Part of a small language model's weights.
Size: 16 layers, width 512, MLP 1344 SwiGLU.
Architecture: rotary positions, no biases in attention or MLP, untied embeddings, attention and MLP in parallel.
MLP neurons of a small language model. Each row is named by its layer, matrix (gate and up: input weights) and neuron, and shows model dimensions 240-367. Each number is 128 + 32 x the weight over its row's rms, rounded and kept within 0 to 255. Numbers have three digits each. A neuron's up and down rows have the sign that makes its largest values positive.
Before each neuron's rows, "fires on" lists the tokens most often at its 100 highest values on Wikipedia text that the model never trained on. A number after a token or word is its count.

fires on: " of" 36, " by" 13, " |" 8, " McK" 6
L4.gate1104:100162094136127143133113141107149112161097186119119169152115098133102169169147140078133058149132143170134145172169118126146135144131113058105147161130168170094098180082129070158140109101143159134110145145169070117151089105124137119115166158118147052094115112093103140148142166110207153143175098154144140114150100173115150084165114138181178184158088131132145184141108153127170158105219
L4.up1104:144151088121104145114185127046147107139155087092119096116143136167098136112157129056125119143190120201110165138189165114160096127155128130061128165149154113167104126184146116104152206090157133096171152080132141159120107128147148109158164051126126079126170138105119141093144202191162099171174150121129179124136108095067123113170140107224167171110120207144122109142151093098134124082163

fires on: " of" 65, " to" 11, " for" 9, "our" 5
L6.gate274:090088133130141154145116132141137097159178130113103120124166160160079157107098206157151084135187143140124073150098118194158146102141114132076135072128102119134147093132142069118124102133123134128118127175088160116110143146151119129167155184152149121165102139170122107041130151168116148134162107146154092137144169089184086103142135056120125177188152132128130103096224133135141074224043
L6.up274:137148120106148078152109100079189138121114183157161082178179144118159144157138109125185116069165144149094126137075098119131085136146136123109136154149111119087155218138159109114119147100156165110060188151130082152120109153185094137133137153175083103144104125111145119113152176122136111146073117135058096141143113115111087124142195089140090131136168109093112135147136145169097106110121

fires on: " of" 48, " (" 22, " |" 6, " years" 4
L10.gate447:135125113099086159109100125160190146125123153135070155157154148112157116071177115101100143195157070131082129123135111081174160148163070168166157134117102114136155165122118157124113129100109097090103138083138151098108110125127134147129178174126119113175144136060135062140123149066163152083116103090092099111125108146097079144082137113070105101169092056132240170190179167128099101099084
L10.up447:137123169096108119068133105105078120121133103131085139167123146147155152078074156146120090164157146177085114102154183092133107120120098127130073098118107135128161185121170078127190176125113095149122113090227128177139159194169157138145108081168141064142140131126144129199104153110130129152170130126122135125110145113136093105154111099106106159195095130121134170112101114164152133173092

fires on: "." 45, ":" 35, "-" 9, ")." 4
L10.gate698:152146113135154158142135144157131172134147182154133110132153191056182158121098119099101170132165092147098116160131159092147143132084160091104160150198100111141104138118164112131122049110126050063122148143124131158131132109136160095110166107083165083122121107103134108185077148102095115080128144142157134133147182168135131095136127125114092114092067104141128190137170079127146102102131
L10.up698:120153112088156135124124130072164124163086185094131086082120159118164129128132140146189158148146146073081194168142084087101104128171157152160169149159108178175092122099148160101158048125146067078170159137134140122140147092147192098087147139127141132148076154108153138121124169105114149117115122079123113103167139141123110113138117133072095119142078135124147187154162105112170166064131

fires on: " |" 43, ";" 12, "\n" 6, " /" 5, ":" 5, " =" 4
L9.gate203:194141124135103152107094143180137127135085195138171142142151125081144154145177116126101155138119075127151121050122138041106179141187094074142122122149116162078173149087152120154161186144086105084082050108160170164140145168115113132141187129130134127099116125146146160129146151100151188159121168163098133149124168159118153131185204102179223089109128153117163154200138120130134133088120
L9.up203:195091149149129088150124103129111150150127103146116121196115140084133172087157132124114187147172150155124152147121104115130123120090143156188115171091121065100122139165184067096148180132174119102073119157174187088020188134122144138149096153073133149064126151160128163183121099117074095133087169122142143122192149170108138113144110047079134080130087168126149154181128094095185142111095

fires on: "." 31, " season" 11, " number" 6, " Season" 4, ":" 4
L6.gate232:150127072110074131107142129136172127130106162149172123102134148174152140123135138163123095157151108099087134116069183109072157092154112141088214078166124114100178098136153199110085081074141083086105108103161141151121102125158173176111207091131160131133132119121168098126114141089096103141129140070132142136153146100119122075067179147117181116187096111137102136117162083144109145180150
L6.up232:143151152104148064124071096191130124122147197151106140124097176169138175116105190128156048184176097152111121127132114179153129127133162117064154104137117117135159123142138182108072089125125123109114112112074091123121115166112115129091130107139142111173135118137055139138101136150135114126090139161112170144158173175138124071070173153166137089137152169130117071202154095177039137139116

fires on: "|" 16, "." 13, " 3" 7, "4" 7, "3" 6, "5" 6
L9.gate1225:184092128129141187066177131129142132170134167132110135107231103085129088131144128166182119143147092183154095087178114137098121105146143200137092175124153131121122120182142101160097096137096134125087142103151107163071128137080104160172118132160150111134131122206107126129096138089147136150102107105104129086141132147135158130126129120081125120122158107163153125110133191126128160116111
L9.up1225:149158149063111134069191102096115129111149098071055120103172154171115096153099092166152158131111116133123177085126087122111112160122141121152069152157135140098134180176111141140111077156151169122113179143115123090118162151102159089191146146191147142132126122142119177062123067167097107174160165128154147134113170104130078097137098152110133110111133141192134126109168142111127141109128

fires on: "|" 17, ":" 17, " album" 10, "to" 10, " |" 9
L9.gate461:092177102141127091063181150102045153117173108049150180166141148058160182136158144133144132164184123143132113140107160100138094073125101164146095165101144118159165161106202156132084103116125109158106196137160150113083080111160198145189142116168176145119158144156055149120130116133116120128136121098121109136151134122095148078096101173098129133112050112102150145127113108102110158107142
L9.up461:192088144128096134101120111147099131142041129079120140120126116111159120113161115099111155130124186164146110110086128144167166163068125099134124169143141101077165112122142106140127121059111190115164148152051102173164135109120143123127130156115107115142126129073129068103083122098108195162145191108174146137138144152149120098100101135132114112108082147116076109097146133071110097168179

fires on: "s" 16, "&" 12, "/" 11, "ne" 9, " Main" 4, " Public" 4
L6.gate677:136117140084129122151108161112129137160081158137171104138109095111125105112152191123105020169071157072143053090087145145193152132129121174160126130148109180144115099153159143039111112177101084169123110132141124116175196147110081156136127100110136166140136107153137158129119091123154152135086145150152149133126144087159123112118092122099166166198133158112085202142171148101087144107189
L6.up677:150140125141124140125117177137121126088116062097094064109152106112169136174128084052158120133112124131124125079110124115138126130093114152167143128079148131148123066152245118114142112145111076184144178092139127152110204141127121111104117117059147133176108091153147136203166088118146131078132141097131140185136163122168094134157067141090146160136052121123074157113144114111204083144116

fires on: "." 81, ")." 11, ".\"" 7
L9.gate407:093128113155122144120088147147108131162100170134098086125164173144143116178135118112095127148150117129118162138184125116090109092124184084133145141150113161152092124170176126134150094147090141131132152134161040165090143118133154148132138087101142078177097095124123113161150118103077169035117122188130094149201129137113178108163123134158102088141104085145090178124144109176168096114110
L9.up407:106130157145143152133092152157114095165132156111140113057153104160062057134117138179148142073108112079087104167134104062126197131152197186104166120047106121153163129087173150096178106174132140151162134114131085154056163140105138141136088129153188067133147155146150164137083114113071169135164105176114144195131130128136174107175105101145155055116192091187152190117137129122134140145095

fires on: " there" 50, " they" 15, " it" 14, " There" 12, "There" 8
L6.gate807:154139064148173153120109141137161105095207123127062116111104141120148155088152135077076114103103163128133159104220114134092160115116153053120127160122139119166112076129140082105131123168146084118105123140128104215158149128150095132141125074050067060109111103070145098146098141133175163161061148133122153173125149124138091151107128199116201090139089152151166158185128129146181110157204
L6.up807:098137081157127163162133108112120102133202171132152134099097150193159062142112130151142137136158104104154151166104100132154127120094138126157121142167103102130124100199118185103095154097135147106147102196141119089083132183114102178113077150201086174157155176150122069141121147161152114097078137134077151077221139113134114116137144115182100112055184175172141185091162168179031092129102

fires on: "==" 84, " ==" 13
L10.gate54:110075101118143094156096187156154113180124198104178159127117148135128123031192137115137174115146109124090099053131144136110111164095137086118105138168119147088143155121143073114090112142040124107082130077158135130130124086170091118113197090149109080099170075132086077144119212122061101113136129132165168201092166120170127065118177144099105120092118122112090170168168173047149149183130
L10.up54:186087137089119143179092099157101064111212160142145115101151111146105115073119101111140143104103117111142114132117139114178097101091174138084160135173097091098142101145099141117115144113128101119142159099080108147087190144120143183093155097153054080207166123154115172141098178145077130091129082194138172180146144109109133064080153122125101143076142183087091168116188176172102102153063

fires on: " of" 37, " to" 14, " with" 5, "ed" 4
L10.gate282:190129112091175174175075124086171108135094094173121138156124126074149103104159133145147104114102090108099145142168137103157136119114124098093123142118141130110156138159148084152130111104132168157078115078063121160133131152166075123124167149110128103066179168093147076131113128143121146129134062111142114104111111172123102120137134086188126209138159121190149137133129095137119095086144
L10.up282:059108103169147156084179138121127147113164094195151106143136096096099168137119104157141130150175177101117151157104080179124039092105107144104217141081120138140120133151151109152144114151114142170155098175100172112136139125115173192134149125093071125131147135132134162117101186149084132189164107171160156122138136145140125138127160124146139153101135165150175082088115082077166123120093

fires on: "." 34, "–" 29, "3" 9, "1" 6, " 0" 4
L10.gate1302:144138096123096182116144127135155213109143187118113120104167113128133121146121124120135126206107082129100104083172142117099172094107165182126163220144111099103135155196116089146155092117138127159094122095162155130125097145123168151122170173149131050106178094111117159110141139149150134144115130140123118164111182101159111140170123155196173164182117182162097081182099122144154092163151
L10.up1302:145114135087173099090116116122144209068079132109138095098156107124101096143103151111114141131134113069103117083168115158168039094086119123097102109069074067105098121121192108141114125112127158183062127119128110065199185160118200162137151153149120151179106190152139112112090140104117164152114123136174167144144104158119092156158122124158158094141165155148124150151137140108148111083124

fires on: "==" 68, " ==" 22
L13.gate223:188099085115109130110098092120134139117134140141092153125122100135159092142157139103153097096131163127119122148195134094156195117129086118104111134204096143142160196107098150121066167052143122126077129132158124167176050160154113144130148072121143168103106149068157134146088166087083117121091137115104150131156109117119072091115112105131060119134107168127117154134109095172117120134107
L13.up223:171141154128157116136146145144123104091169201085157156147140123134148135131138129143167174153154072057156113106109104069176094132120080127106082105057130057083061163121106105121130076169093069133104210151031110119181161135128099107145203119092093127136143155109125159179143088114142117194109186177190171121147111132134148143122094109127157146127158114207137106137097166197117090109128

fires on: "." 13, " on" 12, "ing" 12, ":" 8, " of" 8, " in" 5
L9.gate379:192185111086102116121110109119158109170125181081065161133144106175137130163136168175195105184134161114114102082154093140161169116134117132133119143109111074055157162105145177134141120187135145150120072117137158168137084165129116163188168125158122134181150145146149115165166166177121121205113132099101105110141121128126147091113176172101133114115149137131174102134179102155131135143068
L9.up379:143079105094156181219163107061120118115122150130150138097129137108127182123143155158110072145179030125110101100090119121177099113124117160061128083093159191114110152132136137103150127139167101083072161149112138095117190148139155124157082084179110173086145132197127128121150130153123139127123075176112125141120193058097103080090107046137136168144143181126055123235083125099090145076113

fires on: "." 81, ")." 14
L9.gate727:134073117143170145104073129156164098145123206078121100149139143069118109153171161171130157156120125137170056146181190081180160077134129098149109153156100123144108136172206111132131151085123113168095166129179094159140188099150164084116089098106191134114111068166110130163129168106161129124126120139166168127196157187120112098107149136232126144120119089141110181158157096119122099114131
L9.up727:118121080137143156065091126133140138154145155102158095136121123134106132112104143199184106134155149094135114164134111129124128132095155122139179140146083186113067105139151122098169134128068139101198103156143069103090123192147072128108135053067159164138178125121142117117113205113152107181110092100136163152126176107059140069104191064111172124171101114096063140141179147085152126104160

fires on: "\n" 25, " led" 11, "-" 9, " J" 5, "," 5
L13.gate51:134091102140138187132109164184115158122158118087129134133118175105123120138128114099104162133141110171157103102152154140134115080194124062172129152165085126029095152222115121071172156096132076077136151113155092173112174104139134086056127099118102106124074109102149145185042092145129109142106129140156063178076152137193094123067138114102105064191171134130129111131133158114136110093164
L13.up51:134129114111158142163144137201153110120156135124134125151128150194149130141097119149086162195195185122089160112177140015132155150104171131113120149100112110101087129134111175123123169084122093158143193101169109195134129161139119095139201135167133120099109165176160143159171063097145082105107084169127110139153167130112072083131151148129082141131157175165193206117162127116136113121119

fires on: " for" 24, " to" 20, ":" 8, " and" 6, "'," 5
L9.gate1206:085036140117150119145151104102117141144141130067144166120175160153094123130134104121129163137178132116118089131138103076181126125157139149136128119206090092145155093127132109166172093149098109124148096153102123116128193164104131129115095173125104141120194167152149139107152119160136153100182108081106172142138154101139086135155059106106130133074079169098127129154169141111099099158099
L9.up1206:124139089205121088104185137130176102144128133128127133118108106091134150117146141150125073191083166151144123125126146104075165087161098134153096149175147150130084146188145093124114146131136112132099138133175154072079072157169154115080100090113098115082095105120161132113150110176157116144120184126111149173131138089130154102127205138119167176075141127093102148100124079149105154079109

fires on: " and" 48, "," 29, " to" 14
L9.gate629:160131087119154163131180124160082184115140139072077153153134181105133054122168101118168081098182131092086161072161130064164178093089103097099137181165137138054134085158171106193140116131161121119078153139147127103094151136170084115088105151106164106117135165119142075117110168153124106132153108095137168086146153118145125103082156099098109139129163126126125158091176134110088085154145
L9.up629:128113136226113115120178116149135159129161116157154150170125145115095128144089157173138161163125149149131146135157131209158138081148077060163154098145160117119140104107094113123111140135152117121120152149198130179112113098184106195142102173137117149166118129166094117100114154107130120137122083112135066143126165136128134190124110113122148093176159107152165141195099186098119093146146

fires on: " for" 25, " without" 9, " began" 8, " as" 6, " after" 6
L13.gate844:143109182094103166121129149144079147109110146117142156163203128183160120129132131122120149101153075130105139161110086127086176105143108159088082110095137061121117106097148076136136103138100093142103144098143097137075003152129136161109110131149137107151107117120193058114156085152087151107142069139178105118143162132155142182146059138124135175185090085178168187113103104179178172095109
L13.up844:153096106096191155111119145068101173195109114165119145135160128122140137076118096071154089063089160096199153126137115119056138108105113114142094098138163164104101136124100143165166131117179163118159214091126115141109120103123092132167101137164123090087069123123093167153105090103158111152120142087150096128113074130127149085069114077125077142144054103100123160143143128145128118136186

fires on: ":" 17, " of" 14, " br" 12, " •" 10, " (" 9
L4.gate788:202147160091112151129076141073126117103186159072150146139107166140173056033207148180098170120192079099150076091102146070137082117120135095139144121148165159143133109129109156112140148115153156161105102092163139154146160155157130090152173078149118126113139169144122138118156138160081141112125147121081103115119117181146151133162105127110116171109097146151119168113166138080160090114125
L4.up788:163139076081080110103166053110109134121174151087145148134126137194143176093167133104143098116153100150102123192094131109182162155132139097087168179109155164152135139141147165169132084151145184156118101164163154135159143151127096204097148086164098155103153139129154100150166080137181154065116114168204193082140164098087130114122120139122174140137124107129085093156104190064138130095182

fires on: "." 44, "/" 13, "&" 9, "an" 5, "–" 5
L6.gate902:085076151112105141092149152109123168131146116076162158125186126173115101154174116197052135172070120184128115116181115113066153102132124168096129173100120110105148171180135072126089110134094107145141107062102136116075107154149163111134125155127159114099129057146096154141143118123150113154079121166117097138074119165115104121127116124159181144173115072105176150151115136102195106118153
L6.up902:198121143146168176128125121135113140094153153098166121151103146134131116100059131147098118120101137140127088105133138130099112180147113120128153111096142210136166143142137157085148127066145151137120126183082133134176114119052148135094110135189146109141122115156144149112169206077070121095148172079107149138095101135162090065122129127156209141132159162101108148151133090133113151124200

fires on: "|" 21, " |" 18, " at" 14, " was" 11, " debuted" 6, " received" 4
L10.gate389:161078120154143129149087137099077055137152129097120119144159158105156123147175132147060088110184121119132095124104063135148154138125114103156090152193172077089200113129176125147077130184129139098110126116116134137154092161148154121101118137114180134104133144165118125151065073080155134109105152122147176147117128133159097116146176120156183092089104134133139091050093068071152079123120
L10.up389:135127132120104125135082075129096103200136122153150124147107129186200154219106121190065124109185174152138152123110131111138127137093078122159087154148127118160160118097138125081134158137187101136133137158122151107191142167204171042110117116090125125092135094205133118123146071094203135122061131139144136119154098135173101146137125101074166114097117125112217184133124120102100089124133

fires on: " |" 42, "ity" 5, ";" 5, " home" 4, "od" 4
L9.gate673:145112096139124184100091127120172107051103148084159129143159141132114100173107192119120050099136137155144174169080111113130098130120131117126108154172164098167130076128142086111092162138179200186050129073157106122143157083147174171152133059187113122145112134103177168118160148161067170098142122112117114117121080121130117074087078107145085145115115125129156061164139137156156098186097
L9.up673:075085113122123079180129099137129164170130111137194123120086121089077148154150104110099099138160140088101135142127125109114147133051154094167133169101145135096111125098119158204174153117133160162140146111135125108079157175130137074120102184089161138110100133121149101181164060035091095161067160149141101132150135160110117159112182116135115108097184137105163106128092122126137134058099

fires on: " by" 59, " of" 41
L4.gate610:120090143150177113164084117135150127136125120094064164164145133165151178169181114129169075176143141134192134200127204144141112124200137050083111193149138146127112173168135092152116108150142105104166134131165169129163174141140145161199144149158107092102163125134041091162119139162156123170168118076132085149112132095138146078175132114135081130163130115202068181127093182105121123120114
L4.up610:146124122160099145141183118121148122164184130160155136112082086130158124159089130080136092100162209128114117165177124131148112085152125045148096183100201133183146121113131103107151178125150126189139127198146127115144194134110123145110135174091127149095161171122164142101106100120181142156170146175137165148134152145134120074146129135142133128169111130115112189149082109163161224136126

fires on: " /" 43, " with" 17, " by" 11
L6.gate189:095152066127138105125135117162146147144117190153111122094100134152095146097140156113105158169161107097121070141144151189117133106082177127149157111073178134102127087143171062147124138071014142115176111153080068154116115138110120107114116137102086170130192128109119151149112146116187129148069197167114143143185102105140142112198123127185109110184157110117066103173162154136179121159046
L6.up189:085076091141089135088191114172121070119144105110108148127115072095128155166109135141153150165132152130109057093135112132140119155140098136111118127167178135077079092109088092170125132116109068096134119099127144137165099153145125158137154139125126149094106137116136188068137156192123133190120113108104200151120127085151150107112142200188100086151145075173137089097123121129140171130084

fires on: "\n" 63, "==" 30, " ==" 7
L9.gate475:092152087135105186159190142174098108187180160150106138081097127113130096127137134114109166084155133190140125109182109093130153131152182149103176103117134148192109112086154134200158103107100076087150197124100128164139125111149075158107084060149104099161097125101164086159104185159076126042141173130139160119162134133112141050199144151150130074125125079133126188128131121126138119128111
L9.up475:116128095112137118116136144190130129147071124139119116079166194098093148116148173145144093126105088135094101081178086122140124146117155151136093079145145138152117110101130103149095106134133122122063157102176129164082172149134130103178111137139139131158094142163116151101080134114111137057150140196145118153156152144135184125124120074084156103180154133124084135140122164120100125171140

fires on: " of" 47, " for" 10, "ate" 7, "ed" 4
L6.gate648:141157128107152148133070186124136135118101144182168164156116128174133108145123186042141100117133117110134131128187148110176119092112087079129101159154126156085116103100176102097148082080163101144062108141087122133147080045125142174140152105112103158090145107134140082129142135152105170079123110117122079134096152119118112099103132071167133166149102031163126190122173061191080102111125
L6.up648:103141065136139117161090117160178172117115162091159078117093169172123122144120207070120128142162142097144110129181125171153111104126105034144124122100108145086072163112111125092143094099148093147076149164112135141107099093140114155148181121108144124105161120079183134071084103126117154131150102116148121175088127122152160084119122096100068135114127115167055113094113077135133089128085

fires on: " of" 42, " There" 9, "There" 5, "|---|---|---|---|" 5, "ang" 4
L6.gate207:102122172174144134146111115083082161082203131165118099181098133169146097126113171141147146133082109120113089124191174165131123113116192110125111099153150134156070151133094057103162093134132130042127158109146121153119113101178141119138124129092144139101119088143134131155140101138171107102080133145137199138114102165133092149101151125150151082130133176145088138163161214040127113144066
L6.up207:053108089182120128108148118121088113150149116102162104169155106165131111101130147144155126158114132092155103112128168136166182096111184119112124114135166172173144123150091097098109169148128058086088063134134125114129142100105160124142083127117204105138192160133114128151192138153107142143149152090113137070204106174114140148126148107146127060127134086121086124119126171121043125130107

fires on: "==" 80, " ==" 18
L13.gate387:114146114093130144130078148148089122094084200096154165124120137103148103111160082183151125155134060128166131105108117089132099144129127101162162091125154111120099122137132148144137099133117138127013162124169033117138119128172128119102156113173089133069159168141039160160091126108096131183137115109168165189156179136087130142108146118077149148064095184136141159128124119099203122118108
L13.up387:101061100139128121147183102114111116143195167173073099115049095100086117154130145106131141095116139130114147143087136159151137109108094155133092175132145074148099133139134112136128092163150076109099150117100098122161181154151169131161172132134120130158189145139163140147078158094177123106113116133123145179087124095109143043154149171111053061104245162095130108147128134181118131147159

fires on: ":" 23, "-" 14, " (" 10, " such" 8, "—" 6
L6.gate1020:077143133111167125125082114148103130114101104108156131148138103164117111099130124125117149159128090127096109084121107101153121136143146102091069077137127135119117080163090125128077148135162088061053131176100087117159130110130097149134158083111087145157093178149097065134152118072100063101123114123145132176162124180093209162102139093110097099145139127180111128032097131127071112109031
L6.up1020:148114148154134131141085119124172093091163085118104083082145130163158164160142146129140118177160131171194079135159189065094064152115107104103160140117160200142091190144136132170115107138138120110181113095112169096185137099199163118148122088127098083121082122113152094087109103140116095089110148137142104079119081147113106150130134179185131161099130163166081090109179109136157107118124

fires on: " with" 40, " from" 16, " by" 16, " to" 16, " between" 5
L4.gate74:120213093143154087098167140147146135112111100117151098137128106166102203133142138098110155136166112148161074087108160165107057125130143119125143094074104155142125100104149114118094160097129120163149140102114119151075085104161063164093121174128071095103188140169048208122052134138163095145095152137102135128142157067102127123065168104121090107094106130133096114138144135123103133117114
L4.up74:136096071118129178129147088157078161122055070049150154159082159144123092129106090147125113168110098174113130109122121118104186129159122127132154168171152125093164155123112129159133134115084133127146132163212157130200156194113128149143153138095158172121087127122202163125132180163095144143125106119130123115156177084178114110203117081109087108175140102175094148125101128169112061164158

fires on: "," 38, " to" 33, " known" 7, " name" 4
L6.gate769:174087147155156159086113113095156102081131136107117142139055089125146171101130123136123103134216084088101195166189108150129099143169092136151119217189162064086185106161158130110124082165128122169063088150104153098131111117098100142113129184118207160155124176107121068123084098180139078098132183133098179071147098153190115141114160195091120086142157137133126154112141130150111136121170
L6.up769:132124147159121135187145100102086138155175107100144144095110095130161080103138158153107128140117111148182103099122109145144103162148149076148186157098136144195117078091119140084143174113090122130167116196108129146132122057124110124155088171134109118112113090063130170091107179162089150123118182120151147121098150154122075156080079183154130081115163096149142181111145121083050067149075

fires on: "==" 38, " of" 13, "y" 7, " De" 6, " |" 5, " ==" 4
L10.gate608:165137173063154158092133073094149166167083132092131142169149126101132131137188159110163071168104187122112106155199095120128111152087124142130112144195102107140178151166137186087123104095134101131148164114078123128161039098077156183178171133162156118145135154079122117108080121157089108102086114068014058101123098201092097098162100168167087171126143113126076120117138105118057133130151
L10.up608:143128145097142175122133129083165153146143155126128128176130112142086086075149171165161092200107155122110106151091062102132166209130150056128133122137152150176124182101058133088166122149137145119105184166111125050200131133104109106192099178157060051182102133066125154106087120135087139127115099122091142110105081139096112105164067089121055060080208133156166131147135150098097156107162

fires on: " |" 24, " =" 11, " a" 7, "|" 7, " first" 6, " very" 5
L13.gate748:126127131178117168144062171172144118072150222148065102117178122138155114058129128134154163154097134166129114095084076111185126169122145107125087158148111126136169167160123122157131138174129060116111101117132080163117137126098102098111126152123135065130137090098147157150054091145131136182098133150138183190117190156120059080143175139128136124124176165149123131093123108084173150064063
L13.up748:163135154125067148126139085216110141150154131113043136094129163107160168103167130194102121142154076166085146121130100113187114110166123164108136117125136149152128133192134130076126114137145095116157205138098086126090131125129107119128140113155113123057093133126137154157212072108137102136173095149112087141080117128088083169162186068171099150151106153037224197160203149139150112126134

fires on: " |" 34, " by" 21, "\n" 12, "|" 6, " of" 5, " as" 4
L4.gate1170:075141116123191157160113111097189102156054164154144194128123128139176180161080168119134112205148122126144196082188128123095142114146142087124101117165178138127077096118133109144156156122121122120146169166113096138136130150170148185108143064095069159069127133111111122119109142078138191129126055136108098120147114188179134127217129091193142160151112079139148129123092152121122152104153
L4.up1170:133104067125120122129149118125180137122163166131086095134141133150112150106092069093091088135098072135107072139135166084142152171123141129107133138162106125129105125132144130115102037110174072064159126099059068110136125121123143124103194094147128104158124103222073180166112127157102168109079123184119152155119076099127124121173125136098134210184146095170164123117118145116113091139137

fires on: " with" 33, " by" 15, ":" 12, " such" 8, " through" 5
L6.gate168:053127109128205138087153169147100129171152085145111122124131162118135142149155114186091098124143128176116106123110117099109093087142149166125131100151063132101136104133103173153105138210131117036095148183154096055139103140130163127109150111128174129112133137152176075101174094151100121105164097136117186163139162142138131086093103066127097107138117111081111130152112125152122091131019
L6.up168:117165130154132021124122153075142142125132187126089144172114142168150123153110159147144106177128110178147149147146163061139140103127090144126165132091129181144170117118110111079115122097125149166173139080167105129129104085124088120136046099137088147126132090156131166163142159118152122146187141110065151109113126167195109119110107127167117139051162119163145104137161155119100148131095

fires on: " /" 28, "r" 9, "l" 9, "h" 9, "n" 6, "ra" 5
L9.gate1135:111094205105108170129170154168129146104118089137182140112167127165146114102137127153099101096192116132138040120156138112115182151110091145082139155144146106112128110124205124145096069143099162121207115162144100112129169131085202153132159128174164118133130102156132156125119128130178139110103110103101131103123128108138099146120179168149145142170092160132142109091117118097042135098148
L9.up1135:101135154166102122118104068156092144165164176119097112089149107109173104102145073086176141170130163079094158112051164157130219125146157130146120143111146142154155136146148156102110104167185109116126125143102134171139113109089149128139121150123150094151179131114196129131057081065123180047091161116172146140152107127120153146074144099065224132163193090109089127140153132102102148178106

fires on: " to" 59, " began" 7, " had" 4
L13.gate692:147182105117148147120139153061112042135072134177110125119124138166113170111100101127118117091145168146096074158089128162152113099106144102137079158205156135116143105164115131147130119144131109199106115101070116154147153119111110145104124101177088124151104090134183120168127137140073180151107100137180101123079145169123137168163131132160171164132060096193124147048119145141179137124076
L13.up692:098139116087119133088153174105178197166099133157140175145142175148118174135150126143175124121136192142132114108180132116075133084136088138099178085080126218156164067113117161101165131084125169132114111137126168072197087103095123159132118139103176098122113138093155130153128137130161153146143139113152130113207131133126082144112091081128105145123065065131132156178108154119136183135128

fires on: " |" 56, "," 25
L10.gate1155:121123144200105117140136079138157175101181118147124126170096137046120177179150172087063109162152133159156126115118170115112139081156121158150084124152158126127141111085161154126108083085134143203135125100081126076175125141114132108205111039075113141134090114116151143142105119120103174088092141067143064116135101127073152115139081081186156120120102114155106090103066131129118137108101
L10.up1155:139179114121145133111164179198164129159106146081064081129150101110093139138170143107139135104116147116129112081157110123099103135124178068137144083100140150109170195106132099121086156098082162155182143111115133193170116153107161099121142126096115161105070165132129108127144062055146133154094191146103145153142137111108100135127132145104123114139147097077120127117107132037155139119143

fires on: "==" 40, "===" 13, " of" 5, " ==" 5
L9.gate817:058138124107144121144136087161104132138145106121130159137101202093126141133127125106158130205106163149149072116145136135102060118190177146114085151103126131142103144155089098139094103164060134097117132136066156098153139142120106144115116104121152129134145165082169089115130134147074113142157112122116112132154172088124134096147217089092073127140111159139124148122135099086132126189080
L9.up817:166138107076196132118127168187146146118131147147153148100160167114099128055215112166158083136099130058116142136116133098086127104166109142111201085122127156126136063124122113133086137136064102110106117113149069137108146140073134136119103163133179135093123202148142139095140112101096089167102169085072143169167096164144149115116141112112115092137169123184140140108121192169098098141164

fires on: "===" 27, " of" 24, "==" 17, "f" 13, " |" 6, " ===" 4
L10.gate892:139045132134154122107093156133086130159134146170125094144157147111125134074139130094117084109177119125146104148108138146204159104196132089086104176151141091170144110077179162164143125085097102085131141097112082168161142125082145140148121077078096124134060133184117096174156124177159130107117109157163136163172134139137120066173067104138157142158101132148114106155133067137183136138124
L10.up892:155118117104179146078135154109154089101160074101115102158140163161150157092111160103094128094175133127129122118183093090139140175141161100091110125133082135152126100137131118132059145116136149108122161107103103143112130099131130132136147104089155136090091103171162107108161114151118108134112104100183078108141068121175119108126110113133202106151135152201143117171095060081181159103148

fires on: " for" 52, " as" 7, " to" 5, " before" 4
L9.gate381:105139128113189113135164139157143149105055184056102170126166193166147109117113175119099125139208139107159150137102121144111125103174085104145143151105146155085121139160189108145163128125114166160068081116170090125104118161165144161073114168093112105128131139102084114102150085155106114110095160111122143111101107114086119104158169071172099128155151167083137122098085139128104113113089
L9.up381:134127120153122131137153148146128095151147116194149125176153126143114128101092097149153117119155140116194108161067130138131147132194186089146093094208175095164100099155051178064104142165142130120143107135123146118138168172131148123170092108148065129153112131106144122096130135097063086173156130122100165161074167112125078162153066119132147032144120107191189116094150161157150102168106

fires on: "born" 28, " Royal" 9, " special" 5, " highest" 5, " born" 4, " high" 4
L9.gate1093:093074114151175131096132132100125094194152166129026129149188140170160097109136136137090048126134100166165119147153113131144156182124136198092071166162136120130161104121107071150127141131096119101145099158079119157153144125104144106103120122117130116120095130165138092162081123163149143117139147229107147148081116129123122101096149121169181212128176116128109114096138110134083157101214
L9.up1093:058139074070118129133137142191187208163109134157073100105121074160144154084093093165070125098114113113128122127164210081106148111143164132114150123117108163149169148130138132131108119081156075156124116098127117091123086156166149107122152088159140140149194147139115204124123123091095118152119146136137151170137112093128157141120130110130127106138145087064124070147126150162163171186179